Weights of a small GPT-style language model, trained from scratch on English Wikipedia: learned positions, 7419 steps.
MLP neurons of a small language model. Each row is named by its layer, matrix (up: input weights) and neuron, and shows model dimensions 256-319. Each number is 128 + 32 x the weight over its row's rms, rounded and kept within 0 to 255.
After each neuron's rows, "fires on" lists the tokens most often at its 100 highest values on Wikipedia text that the model never trained on. A number after a token or word is its count.

L4.up10 [159 158 165 186 113 102 130 138 147 154 108 167  98 110 140 172 153 108 134 122 123 134  92 157 140 148 121 102  67 101 115 137 138 137 103 171 165 133 175 125  68 135  98 138 189 131 118 122 122  77 151  70 144 177 127 117  89  78  82 120  59 144 148 102]
fires on: "M" 12, "N" 11, "O" 10, "P" 8, "D" 7, "S" 7

L3.up1599 [116 111 163  93  87 121 200 156 113 127 127 109 151 157 147  96 144 137 133 160 154 169 142 132   1  72 101 168 143 154  60  96  83 130 190 139 126 156 175 119 117 164 163 132  78 140 157  96 119 100 124 102 140 160 104  95 164 114 192 134 149 168  97 186]
fires on: ")" 64, " (" 20, "]" 9, " from" 5

L3.up857 [130 140 118 182 156 105 171 119 146 180 110 114 147 157 122  90 140 124 111 107 121 104 190 114 124 108 180  71 177  66  93 109 116 166 110 202 126 123 183  74 139  90 179  82 155 108 125 150 122 125 145 159 173 110 138 110 148 119 165 111 106 146 118 129]
fires on: " |" 35, "  " 9, " 0" 7, "." 6, " 1" 5

L4.up1224 [156  96 138 145 177 149  92  89 125 167  78  57 113 121 178 152 165 110 173 145 146 147  81 102 133  86  75 111 105 115  70 124  95 123 143 157 111 123 138  87 110 143 115 115 127 116 126 139 132 149 125 175 145  53 155 133 163  73 121 120 107 106 103 178]
fires on: "-" 53, " and" 11, " a" 8, "=" 5

L4.up1117 [ 95 122 127 159 131  53 178 111 142 124 133 147 135 146 190 171 143 135 151  95  71 114  75 122 153 113 128 168 175 126 114  93 201  86 147 116 135 129 117 100 154 126 118 108 129 161 133 111 100 149 167 177 152 125 111  83 161 139 183 105 182 135 120 139]
fires on: "t" 40, "ll" 7, "n" 7, "r" 7, "l" 6, "d" 5

L4.up1385 [129 106 154 144 147 154 127 124 146 114 107  93 126 136 137 148  68 162 149 120 153 113 154 141  84  74 148 164 181  93 113 137 140  66 171 158 116 161  88 133 120 133 203 162  76 163 134 106  92 132 127 150  74 107 106 149 172 115 137 120 161 132 114 145]
fires on: "\n" 35, ")" 16, "]" 6, "\n " 5, " is" 5, " (" 5

L4.up119 [137  90 144 164 138 183 120  81 158 150 120 154 174 118 207 164 142 153 135 108 158 102  77 146 118  79  81  93  88 110 160 140  50  94 142 167 151 145  64 220 127  99 157 153 166  89 155 110 105 170 148 126 114  80 131 153 188 115 119 127 111 150  84 173]
fires on: " of" 34, " which" 24, " and" 15, " also" 8, "," 4

L3.up1054 [144 104 122 117  91 121 179 103 150  81 126 103 133  68  68 112 140 143 150  58 135 113 175 203 151 101  85 136  82 154 127 115 112 135  97 196 131 106 146 139 130 148 112  87  65 123  94 115 105 152 158 199 140 115  89 169 134 130 158 110  31 110 107 134]
fires on: ":" 24, " where" 17, " v" 11, " of" 6, ";" 5, " for" 5

L4.up1338 [ 56  96 151 168 131 143 156  72 154 129 136 138 153 152 148 157  80 181 106 148 152 150  82 153 124 132 127 169 103 144 116  97 147 213 132 166 103 102 134 140 121  91 174 106 138 134 105 100 152 129 147 140 119 173 163 130 148 122 176 118 104 108 103  63]
fires on: "′" 14, "-" 12, " •" 9, "″" 9, "{" 5, "2" 4

L3.up1832 [122 122 186 178 148 136 191 142 166  22 100 115 157 156 109 163 105  92 104 142 130 117 172 158  73  75 128 115  99 202 176 149 155 117 134 117 171 109 134 107 126 117 122  73 140  78 188 137  90 143 176 147 138  82 164 119 114 198 127 166 137 118 153 169]
fires on: "\n" 84, "\n\n" 16

L4.up1020 [183 137 110 144 172  66 155 118 117 107 127 111 130  57  90 102 154 104 104 107 104 121 114 142 214 111 135  79 131 127 188  76 129 195 196 174 152 178 128 184 116 112 132 120 105  68 137 147 110 143 121 155 152 184  92 168  70 156 140 181 109 155 122  94]
fires on: " its" 30, " the" 21, "{" 11, " a" 8, "'" 4

L4.up1163 [104  73 129 139 128 144 134 101 112  92  78 168 170 107 164 132  98  64 141 147 153 102 104 143 116  76 133 152 137 146  98 135 175 120 203 159 122  74 198 121 119 105 167 115 120 170 148 161 100  69 149 151 129 134 133 122 120 147 178  96 126 162 140  99]
fires on: "-" 36, "\n" 13, "a" 8

L3.up702 [111 181  90 114 132 148 161 133 170 105 128 151 147 135  87 183 138 152  72  95 133 106 115 136 185 165 147  65 138 129 120 128 118 148  45  77 151 145  97  95 138 167 166 101 108 107 128 115 118 104 134  82 136 167 189 117 135  95 119 143 103 112  76 151]
fires on: "No" 17, " No" 15, " Tro" 11, "eno" 7, "ata" 5

L4.up1721 [ 75  99  97 133 128 142 191 119 133 152 142 133 103 183 120 120 136  79 137 104 144 104 168 152 139 129 112 150  41 119 106 102 126 108 191 124 106  73 119 161 127  78  97 122 169  79 155  86 140 125 136 172 116 104 177 101 105 138 184 105 109 140  98 128]
fires on: " as" 29, " of" 25, " with" 12, " to" 11

L3.up1090 [142  92 148 135 149 128 130  90 124 131  99  99 150  90 122  98 116 125 134  87 123 101 111 126 127 109 137 171 114  99 102 188 136 105 115 202 176 130 110 132 125 142 186 240 162 127 112 121 110 108  73 128 136 126  88 177 167 150 106 113 144 142  85 170]
fires on: "=" 36, " |" 25, ")" 14, " of" 8, "\n" 5

L3.up994 [143 131 148  93 116 139 108 120 161 122 112  84 129 128 128 119 152 138 117 130 162  41 113 157 127  55 130 118 110 157 128  80 108 155  99 113 106 130 144 144 132 126 193  40  67 111  90  76 134 108  84 110 134 117 132 156  99 134 180  88 118 114 115 137]
fires on: " of" 17, "y" 9, "s" 9, "ory" 7, "e" 7, " 3" 6

L3.up1414 [144 143 129 142  98  86 110 180 139 135 132 137 138  97 183 155 118 151 182 141 157  94 119 175  93 121 143 161  88 105  80 111 172 112 110 157 117 113 164 139 119  96 162 222 120 166 115 158 116 134 146 195 133 208 123 158 158 130 133 127 139 132 111 114]
fires on: "." 44, "′" 19, " ." 12, "″" 7, "E" 7

L4.up433 [107  94 148 148 136 120  97 135 156 123  95 128 135 148  95 140 139 111 110  92 135  95  78 188 100  75 124 174 133 120 144 130 112 125 116 125  94 141 140 118 187  93 142  79 104 104  82 166 110 130 129 121 135 145 146 101 106 180 156 137  96 149 169 143]
fires on: "ly" 12, "y" 9, "ed" 9, "s" 9, " often" 8, " considered" 7

L3.up897 [ 95 119  91 142 125  93 109 145 124 169 104 144 130 151 153 185 139 119 133 131 170 178 137 164 121 114 176  88 110 116 161 116  98  98  96 124 163 144 151 150 133 145  65  88  74 123 131 103 121 160 176  88 132 131 143 127 107  91 173 110  79 154  82 123]
fires on: "\n\n" 21, "-" 17, ")" 10, "–" 10, " /" 6

L3.up240 [134 182 138 143 101 167 142 138 169 123 141 119 110  97 141 110  91 112  96 128 148 111 146 169  47  99 139 150 112 135 107 121 169 100 157 158  28 160 242 176  73 134 125 171  60 114 141 167  87 141 130 138 135 132 130  95 149 158 112 114 208 126 110  27]
fires on: " States" 23, " ." 19, "RA" 5, " record" 4, "." 4

L3.up14 [139 107 190 175  81 154 112 157 126 100 111  80 130 105 158 122  95 124 133 115 164 109  91 136 110  89  90  77 152 209  67 134 155 145 116 127 151 120 190 190 154 139 226 153 140 149 143 113 140 103 108 121 162 160 132 141 145 113 155 110 116 121  98 160]
fires on: " January" 16, "," 16, " (" 10, " December" 8, " October" 7

L4.up1462 [181  99 114 133 175 147  83 177 107 105 110 104 149 110 111 155 127  50 162 139 164 125  94 138 112  66 127 131 143  76 128  82 104 101 162  77 114 160 169 166 100 111 142 128  74 111 151  85 145 113 159  89 162  96 110 168 124 127 130 125 178 147  88 206]
fires on: "," 51, " –" 23, " and" 15

L3.up1439 [ 86 130 143 157 124 116 209  88 146  83 146 126 115 119  94 173 109  78  73 151  76  80 120 187 113 166  92 136 140 163 141 145 121 171 144 153 157 130 166 136  95 136  80 107 153 144 117 146  73 137 122 160 145 112 124  58 115 189  95 140 155 137 136 164]
fires on: "." 93

L4.up1113 [104 146 112 122 120 115 238 109 141 147 120 171 165 120 172 170  73 116 137 126  85 132 140 145 184 154 185 113 145  63 127 113 142 102 143 182 147 119 107 142 144 125  95 151 131 142 145 119 153 119 147 154 155 126 124 122 151 205 140 115 119 167 189 135]
fires on: " not" 24, "t" 13, "'" 11, "ll" 6, " am" 4, " just" 4

L3.up1727 [ 75 140 104 154 122 158  87 102 174 157 148  95 117 140  98 132 163 103 127 129 169 135  60 134  84 111  94 134 128 136  91 100  95 142 181 137 190 106  75 160 126  92  96 191 204 113 108 105 110 139 134 103  97 104 133 154  76 104 172 111 127 134 120 102]
fires on: "." 38, " in" 10, " with" 8, " of" 6

L4.up14 [144 141  87 106 148  87 108 121 123 123 130 104 132 150 191 109 144 113 147 177 173 119 129 137 171 143 106  87 141 116 181  34  46 131 131 122 159 173 131 126 126 166 150  74 201 107 110 151 126 119 142 153 150 136 104 113 137  85 240 138 173 155 100 165]
fires on: " |" 62, "|" 36

L3.up1387 [203 110 116 163 154 140 126 109 107 198 100 103 137 135 172  86  81 120 109 105 156 106 166 118  72 116 153  88 108 114 117  97 140 106  96 134 151 154 141 131  92 132 160  59 117 135 188 138 101  85 172 131 129 118 141 161  89  93 180 135 145 143 114 155]
fires on: ")" 31, "," 29, "\"" 8, " —" 4

L4.up1262 [103 149 163 101 108 137  85 132 111 116 105  74  89  99 172 122  96 101 142 119  93 158 124 157 110 150 116 137 100 164 134 160  84 106  98  81 118 157  50 149 106 118 105 105 162  75 107 121 154 142 151 113 148 121 147 120 143  95 156 101 186 133  63 169]
fires on: " of" 31, " and" 28, " or" 8, ":" 7, " /" 4

L4.up928 [116  85 124 120 179  97 153 120 137 127 134  61 166 110 120 157 135 130 148 116 111 181 147 139 118 141 142 111 128 182 127  73 115 191 125 129 150 136 154  63 131 131  54  48 152  98  86 133 149 164 135 182  97 129 138 104 108 123 164  98  75 157 103 133]
fires on: "  " 100

L4.up719 [189 114 173 185 131 171  65 104 146 148 138  95  74 160 126 121 160 151 110 127 140 112  87  90 146 129  53 146 145  83  83  80  98 160 129 175 132 149 147 119 128 138 149 100 184 105 130 109  91 149 178 118 118 142 125 151 155 142 100  99  79 138 134 187]
fires on: " with" 29, " and" 19, " vs" 9, " del" 9, " &" 6

L3.up25 [110  99 110 151 131 122 156  82 124  96 147 128 189 102  73  91  89 120 146  59 158 125 130 130  85  92  34 173  83 136 140 147 139 119  97 147 187 139 146 138 129  81 183 174 141  93 112 153  90 107 137 234 150  96 116 193 170 187 137 150 104 121 123  86]
fires on: ":" 15, "-" 15, " family" 9, " genus" 8, ";" 5

L3.up856 [171 112 122 142 102 149 159 134 169 122 113 134 169 144  95 101 184 131 106  79  91 131 130 122 111  57 194 135 176 102 162  67  38 121 139 157 226 132 124 119 119 147 187 102 149 111 115 136 115 104 168 175 115 107 145 119 181 130 136  96 119 118 117 164]
fires on: " |" 48, "|" 41, "  " 7

L3.up836 [129 116 118 137 126 163  75 109 131 125 129 106 148 156  83 182 137  86 178 123  85 156 171 134 123 115  77 106 109 178 118 134  42  75 157  93 104 194  87 149 145 123  68 160  98  83  88 171 131 144 153 117 121 126  76 102 158  98 160 112 157 117 122 133]
fires on: " and" 45, " or" 12, " /" 8, " being" 6, " not" 4

L4.up472 [ 96 148 114 151 167 127 116 161 166 151 135  66 136 110 127 152  31 147 122 170 139 152 127 123 122 164 187 135 141 136 126 128 118 132 149 132  83 119 120 153 106 118 108 138 123 151 130 118 162  76 166 134 104 138 129 132 119  87 163 129 186 106 136  66]
fires on: "{" 26, " (" 22, ":" 18, " |" 4

L4.up1689 [154  99 104 123 130 128 105 140 140  85  95 178 115 145 172 125 129 120  59 143 176 154 143 189 169  88 157 113  97 222 142 158 128 201  97 178  88 120 126 121 136 117  84  75 110 104 130 151 108 155 113 114 165 178  75 158 177 136 146 121  76 126 147 137]
fires on: " o" 35, " ne" 21, " bo" 7, " tele" 7, " pla" 5, " Ne" 5

L4.up1761 [129  83 132 173 129 161 102 120 155 154 120 169 195 205 106 124 131 163 122 156 104 137 150 111  93 122  74  84  81 155 109 165  88 117 105 125 144  89 126 162 119  84  80 113 100 111 136 124  93 164 155 131 128 124  99  95 139 168  95 114 136 161 114 155]
fires on: ":" 38, " |" 29, ";" 16, "," 7

L3.up1702 [164 148  85  75 170 148 129 115 140 138 115 110 164 149 134 155 141 135 101 113  90  50 134 148 177 185 133  67  95  75 153 115 126 116  68 184 141 158 114 109 144 106 177 132 140 131 136 117  50 129 158 166 147 193 155 190 168 111 130  96 115 125  92 115]
fires on: " can" 14, " are" 12, " may" 10, " exist" 7, " have" 7, " require" 4

L4.up923 [106 145  82  89 115  87  95 136 133 133 111 152 142 112 160 143 100 142 146 120 173 131 157 146 142 111  62  82 114 173  71  56 131 153 173 173 128 152 159 130 131 180  88  81 149 123 145  96 178 161 165 154 138 138 110 104  76 108 198 139  99 161  72 144]
fires on: " |" 37, ";" 30, "." 23, "|" 5

L3.up115 [196 147 145 152 164 114 149 115 166 101 133 137 148  37 136 181 104  98 114 134 130  81  54 147  94 158 167 108  93 168 141 100 134 148 162 207 166 180 121 154 111 110 139 109  84 125 133 141 122 152 128 169 136 115 183 156 113 121 128  68 164 183 142 125]
fires on: " its" 38, " code" 8, " (" 7, " of" 5, " license" 4, " the" 4

L3.up267 [119  74 154 124 129  76 207 103 145  94 139 123 152 132 145 165 126 112 100 163 103 107 155 165 130 107  87 116 136 151  91  92 140 162 172 172 184  66 147  82  84 107 111  91 154 155 184 111 113 138 169  98 128 157 150 127 137 202 218 102  75 129 114 190]
fires on: "-" 70, "After" 10

L4.up720 [176  96  71 114 157  97 189 138 146 132 127 127 150 108 151 188 174 145 127  79 103 139  76 175 144 161 146 136 112 125 156  80  93 108 135 127 152 129 121 113 181 122 103 100 129 110  96 130 147  98 153 163 138 148 159  72 148 160 192  96 164 157 136 150]
fires on: "=" 84, " following" 5, " =" 4

L4.up1274 [126 137  94 185  99 163 128 115 144 119 152 114 203 156 108 102 120 168 136 154 150 155  77 148  71 102 137 144 155   3 133  83  81 109 165 108 192 137 142 118  53 129 108  80 142 115 183 145 116 104 142 166  89 102 178  88 116 126 130 117  85 116 136 182]
fires on: "," 41, "2" 10, " |" 8, "3" 5, "7" 4, "{" 4

L3.up570 [122 170 164 143 121 134 128  99 140  97  80 125 140 117 103 162 113  97 107 161  69 121  82  95 112 149 119 158 130 136 140 163 205 156 109 144 181 151 187 166 138 124  92 111 138  92   9 118  88  94 153 170 125 190 128 110 166 147 125 129 163 138  91  82]
fires on: "." 32, " (" 12, " mi" 10, "0" 4, "6" 4, "3" 4

L4.up1124 [141 186  96 117 130 128 117 145 111 109 128 122 207 123 112 152 127 123 107 146 175 114 151 166 181  80 151 133 100  87 107 119 135  88 134 163 131 130  95 143  91 104 153 152  88 110  92  99 109 190  99 168 158 117 160  99 152 110 107  95  93 164 132 131]
fires on: " Ti" 16, " Le" 14, " Ne" 7, " Qu" 6, " Mis" 4, " Is" 4

L3.up1471 [127 126 110 174 110 122  98  94  95 193 120  71 141  75 214 113 120 146 110 152 114  48 124 123 112  59 115 136 116 121  83 161 116 160 148  94 104 135 118 124 102  91 149 180 147 144 115  96 140  76 109 125 137 171  74 108 181 128  96  92 120 150 149  95]
fires on: "″" 33, "′" 23, " years" 15

L3.up1301 [124 115 133 172  90 115 145  92 125  55  92 158 105  62 167 139  63 124 161 114 114 120 130 189 159 128 166 134  76 102 145  80 171  69 115 138 134 146 130 130 103 165 130 111 119 115  96 118 108  67 136 202 129 147 105 134 127 176 149 157 102 114 161  83]
fires on: " e" 27, " world" 11, " t" 11, "E" 9, "." 5

L3.up487 [ 62 100 107 166 136  81 171 128 159 118 146  93 146  73 147  84  77 121  87 123  50  98 154 167 102 146 134 108 135 241 105 113 178 140 138 113 111 140 170  96 154 153 162 133 173 130 132 120  65 129 182 134 148 148  99 146 152 133 134 123 198 188 141 158]
fires on: " |" 76, " (" 12, "," 8, ";" 4

L4.up372 [108 130 138 104 128 134 173 129 130 110 124 107 186 100 151 102  66 122 148 173 139 162 128 177 115 130 146 150 107  67 146  90 130 143 185 101  83 143 119 134  78 136 129 138 155 156 117  96 153  67 151 129 153 135 186  93 196 113 169  94 131 132  92  83]
fires on: " at" 43, " |" 11, "|" 9, "–" 8, "{" 7

L3.up1734 [145 144  75 139 117 150 111  94 112  86 121 134 144 105 130 110 119 134 123 117  85 103 127 137 187 162  91 141 101  87 169  95  25  59 106 145  79 167 143 186 118 111 140 118  81 116 163 189 130  91 126 145 136 104 154 153 130 179 146 115 128  96 122 154]
fires on: " the" 26, " and" 24, " for" 13, "," 11

L4.up160 [135  58  97 108 131 164 116 125 136 167 153 166 165 110 121 130 159 101  93 153 134 164 156 159  96  31  80 132 145  56  95 138 140  74 139 140 115 115 108 116  96 168 229 115  98 140  81 132 114 168 153 129 119 112 119  83 148 147 181 119 127 129  79 142]
fires on: ")" 68, " (" 14, "6" 4

L4.up1404 [177  97 127 116 158 195 103  88 116 110 161 196 102 129 152 141 107 113  95  95 159 214 122 169 155  98 148 133 133  92 181 133  59  89 118 139 137 159 140 145 111  99 162 119 117  66 154 127 173 154 117 140 120 124 113 181 162 117 113 121 155 144 101 143]
fires on: "," 37, " and" 14, " Revolution" 8, " River" 4, " War" 4

L3.up598 [164 134 108 139 151  96 125 136 140 167 128 121 103 156 122 119 124 152 108  93 165 124 189 162 114 100 127 101 166 111 108  52 112 122 180 192 159 156 155 148 106 129 118  76 176 141  99 107 104 159 160 112 148  96 100 148 104 133 170  92 109 125 136 129]
fires on: " |" 47, ";" 22, "|" 15, "  " 11

L3.up861 [ 99 143 145 146 149 134 150 112 114  86 117  92 161  53 136 131 102 129 113 132 143 159 168 208 109 150 106 163  90 134 128  94 110 102 140 140 129 118 128 171 126 124 121 169 146  82 107 137 137 123 117  86 138  89 148 144  64 106 171 134 198 119 110 101]
fires on: " of" 22, "=" 15, ":" 8, " (" 6, " =" 6, " in" 5

L4.up1793 [110 105 158 169 113 137  63 123 131 144 130 113 164 128 132 163 114 115 181 174 154 220 124 131 130 114  79 143 107  88 115  62 110 130  88 117 107 120 120 134  72 111 110  79 174 103 141 168 146  97 153 163 116  86 179 175 112 157  96 106 108 136 135 151]
fires on: " and" 74, " &" 9, "-" 9, "–" 4

L4.up1299 [ 87  85 128 162 142  82 151  99 135 110 115 149 159 103 195 111  92  70 120 139 142 186 143 140 121 116 167 109 102 163 117  94 153 120 121 119 199 116 104 139 114 106  96 108 137 156 169 108  70 143 158 129 100 146 171 125 182 203 157 105 180 154 138 100]
fires on: "\n\n" 37, "|" 10, "\n" 8, "-" 7, " Total" 6, " prop" 4

L3.up371 [149 109 186 142 114 111 148  99 110 142 118 126 103 116 159 123 130 106 118 129 146  73  80 125 128  91 129  84 130 161  46  87 117 148 111 141 160 168 150 134 143  87 205 111 149 103 142  98 129  95  95  71 183 145 133 141 133 129 214  92 116 132 116 148]
fires on: "." 30, "," 27, ")" 6, " (" 5

L4.up646 [159 101 183 156 133 140  97 110 159 110  99 164 130  70 126 131  93 153 124 120  97  89 148 180 169  92 143 115 112 199 109  96 114 115 128 172 130 150  87 155 115  96 157 142  62  74 100 108 106 155 130  87 160 128 103 168 170 107 144 111  81 158 135 112]
fires on: " |" 52, "." 18, "," 12, "|" 5, "\n" 4

L4.up284 [166  81  68 132 160  81 138 145 143 108 126 101 176 123  92 141 101 103  96 163 101 157 141 164 113 131 126 109 142 133 142  88  98  85 136 130 132 106  99  90 139 109 147 120 200 143 118 133 123 133 167 157 122 105 141  93 115 128 223  95 110 142 139 151]
fires on: "=" 100

L3.up150 [170 120 135 119 134 105 183 126 153  45 158 106 200  96 169 124  81 136 107 162  45  89 128 127  84 140  58 143  81 138 102 111 124 154 152 149 127 134 152  55  86 139 134 109 140 135 124 151  72 104 176  50 132  92  96 123 127 178 159 130 178 114 102 166]
fires on: "-" 24, " (" 8, "\n\n" 7, "ph" 6, "Ph" 5

L3.up1646 [137 113 137 108 148 134 158 134 135 192 118 119 112 169 195 158 109 154 119  85 187 162 129 198 120  46 113 107 100  64 134 128 117 106  91 155 159 189 142 100 144 147 210  96  92 122 102 109 126 129 204 123 120  82 158 124 145 106 163 124 117 130  99 170]
fires on: "\"" 38, ")" 29, " \"" 18, "]" 4

L4.up1342 [153 112 118 136 149 135  71  77 174 111 124 103 118 125 130 159 163  82 112 171 151 110  92 166 155 100 133 150 123 128 123 191 158  89 111 151 110  95 167 102 154  56 153  98  74  72 126 154 135 112 148 138 107 218  92 121 171 128 147 150 153 180 106  86]
fires on: " |" 59

L4.up1042 [152 136  89  99 183 105 140  83 113 104 119 131  90 151 142 120 153 103 160  73 118  28 103 177 122 129 115 102  66 123 128 133  63 128 127 157 133 153  80 205 141 154 101 157  90 128 119  75 192 133 120 113 125 110 163 134 126  92 161  83 188 122 117 141]
fires on: "y" 35, "on" 21, "." 10, " is" 6, "a" 6, "ya" 4

L3.up1393 [127 157 155 161  82 131 146  69 156  95 120  86  48 126 149 129 100 150 141 166 162  72  97 136 164  86  55 135 128 132 107 133 137 154 144 112 153 127 178 166  86  90 130 114 180 141 108 102 134 117 106 159 159 186 123 144 158  93 114 151 119 150 143  97]
fires on: "′" 32, "″" 21, "N" 12, "W" 10, "E" 6

L3.up929 [198 136 100 151 143 110  96 113 146 132 174 141 148 151 158 138 147 129 147 162 159 138  29 172 148 122 133 132  62  71 100 170 110 115 129 153 109 116 155  88 118  90  66 124 105 116 146 124 118 144 155 141 125 168  73 152 119 123 153 144 158 175  98 128]
fires on: "." 74, " |" 23

L3.up1055 [162 113  20 131 136 121  67 144 134 138 128 113 144 119 113 172 108 152 127 140 105 142  97 153 168 212 159  79 180  92 167  58  87 100  97 148 119 139  93 101 132 149 143 124 180 116 116 174 100 143 146 173 153 121 181 105 113  91 161 114 150 136  93 138]
fires on: "=" 100

L4.up713 [222  90 127 112 145  79 137  93 124  63 145 162 177 114  52  93 154 135 122  65 142 125 142 113 179 150  85 103  87 145 139 102 160 184 134 147 151 124  91 145  74 155 146 157 150 116 172 157  54  97 147 174 110 138  54  97 118 166 153 103 133 105 152 108]
fires on: "a" 33, ":" 10, " genus" 8, " Genus" 5, " Meg" 5, " family" 5

L4.up575 [140  97  83 111 140 151 111 111 162 114 110 146 149 129 156  87 183 108 128 130 113 102 107 154 154 128 176  62 139  73 118  80  57 128 105 132 130 122  93 118  84 116 111 139 150  79  93 151 125  93 117 122  94 128 131  94 165 177 132 151 161 127  39  98]
fires on: " of" 37, " |" 26, " century" 17

L3.up2044 [ 33 147 164 119 170 185  97  94 117 129 116 110 141  66 150 123  72 113 139 118 133 132 109 124  77 113 116 169 129 125 154 109 143 121  71 107 188 108 149 150  30 139 115 165 102 115 129 116  87 124 157 112 141 123  93 116 193 179 162 135 212 133 139 114]
fires on: "\n" 90, "-" 6

L4.up141 [123 139 133 161 131 156 192 120 163 127  84 119 101 117  84 193 139 107  81 149  99  91 166 194 102  50 126  87  64  89 132 136 120  94 156 105 113 205 149 149 125 153 157  87 129 189 117 126 120 106 118 145 142  99 127 121  81 147 122 108  92 121 136 144]
fires on: " |" 33, "|" 15, "  " 7, " Inn" 5

L3.up1539 [ 82 150  86 103 166 120 147  71 107 197 165  96 136 110 158 123 110 133  71 131 141 126 141 142  70 113 214 114 175 120  99  86 151 110 146 128 175 168 165  68 134 143  91 100 177  92 125 152 124 119 122 153 131 106 153 121 115 143 149  90 168 142 111 122]
fires on: "  " 100

L4.up737 [116 111 123 130 125 103 188  96 136  87 113 141 148 126 186 119  94 150 117 121 124 153 189 114 120 104  83 106 125 157  55  73 193  91 168 194 117 138 186 157 138 114 129 104  62 150 179 104 113 143 178 190 125 123 108  97  78 103 126 137 118 131  76 106]
fires on: " |" 45, " (" 18, ";" 13, "\n" 5, "\"" 4

L3.up28 [ 81 145 123 150 163 180 117  71  97 108  96 157 183 182 106  96 128 103 121 133 152 131 122 126 174 135 134 159  98 140 122  95 114 155 159  60  95 139  99 122 131 162 112 134 103  60 143 111 136 144 128 134 135  87 175 155 154 130 150 150 112 127  88 146]
fires on: " comp" 28, " Comp" 10, " based" 8, "omp" 6, " Pi" 5, " pre" 4

L3.up1666 [147 129  64  75 124  87 147 165 141 165 121 124 184 126 143  86 106  97 170 145 153 135  98 185  58  57  69 140 117 136 105 128 139  92 107 136 162 170 170  69 122 101 191  95 134 136 126 158 129 105 157 174 134 131 149 102 105 109 185  87 141 116  94 144]
fires on: ")" 66, " (" 14, "\"" 6, "]" 4

L4.up935 [145 113 121 134 136 197 149 108 120 174 120 102 105 102 170 131 166  96 131 142 175 123  69 156 142 101 106 118  90  67 115 147  80 113 136 114 114 144 152 159 104  89 123 144 203  91  95 135 133 137 165 141 164 106 157 125  78  86 100 122  68 118 132 138]
fires on: "W" 25, "D" 18, "P" 9, "C" 9, "N" 5

L4.up1568 [113  76 169 112 103  93 174 143 144 107 114 155 179 175 129 153 147  63  90 101 137 192 153 149 141 134 139 115  63 121 160  87 124 131 122 113 132 140 158 119 131 112  99  98 153 112 136 117 166 132 167 134 105 166 137  67  80 167 173 140 116 137 105 113]
fires on: "-" 63, "–" 15

L4.up1643 [ 91  56 167 179 107  99 121 123 150 118 114 216 130 141 101 155 157 101  97 157 160 103 186 153 100 100 131 134 134 154  63 105 156  86 202 126 115 110 136 127 169  81 134 138 125 100 134 140 136 119 179 147 145 140 186 138  84 139 179 158 128 148 134 144]
fires on: "ed" 22, "," 18, "ly" 12, " of" 10, "d" 7

L3.up588 [109 144 115 109 204 148 111  91 170 127 110  69 153  90 180  98  77 132 169 112 171  93 109 127  93 168 171 118 125 119 151  89 124 137 117 109 111 134 182 127  81 148  64 176  76 100 107 115  78 109 121 151 115  69 208 102 137 130 160 147 180 113 128 139]
fires on: " (" 63, ":" 13, " of" 5

L3.up1422 [ 86 125 103 131  90 136  91 123 117 109 142 118 171 162 141 116 125 171 114 140  95 157 185 148 145 159 155 133  74 113 160 180  52 107 145 101 113 131  77 192 156 135 145 115 128  71 139 155 118 116 162 218 131 125  91  98 127 180 164 103 192 155 113 158]
fires on: " and" 49, "," 34, " /" 11

L3.up1329 [107  78 114 163  82 131 172 162 108  90 144 135 134 110 167 171 134 151 112 116 118 117 158 232 107 117 127 124 144 161 106 157 188  90 106  85 134 121 165  75 162 162 119 142 164 150 116 153  99 167 124  94 140 116 133 116 124 141 173 135 136 143 111  92]
fires on: " |" 26, "\n" 24, "." 10

L4.up1964 [ 99  90 170 109 111 106 141 126  99 150  81 153  96 155 124 124 140 125 135 148  75  82 101 177  85 125 140  94 137 128  90 106 124 103 157 155 165  92 162 149  94 131 131 142 170 176 174 151 121  79 127 152 146 128  96 144  70 107 172 115 140 129 101 113]
fires on: "." 73, "," 8, "-" 5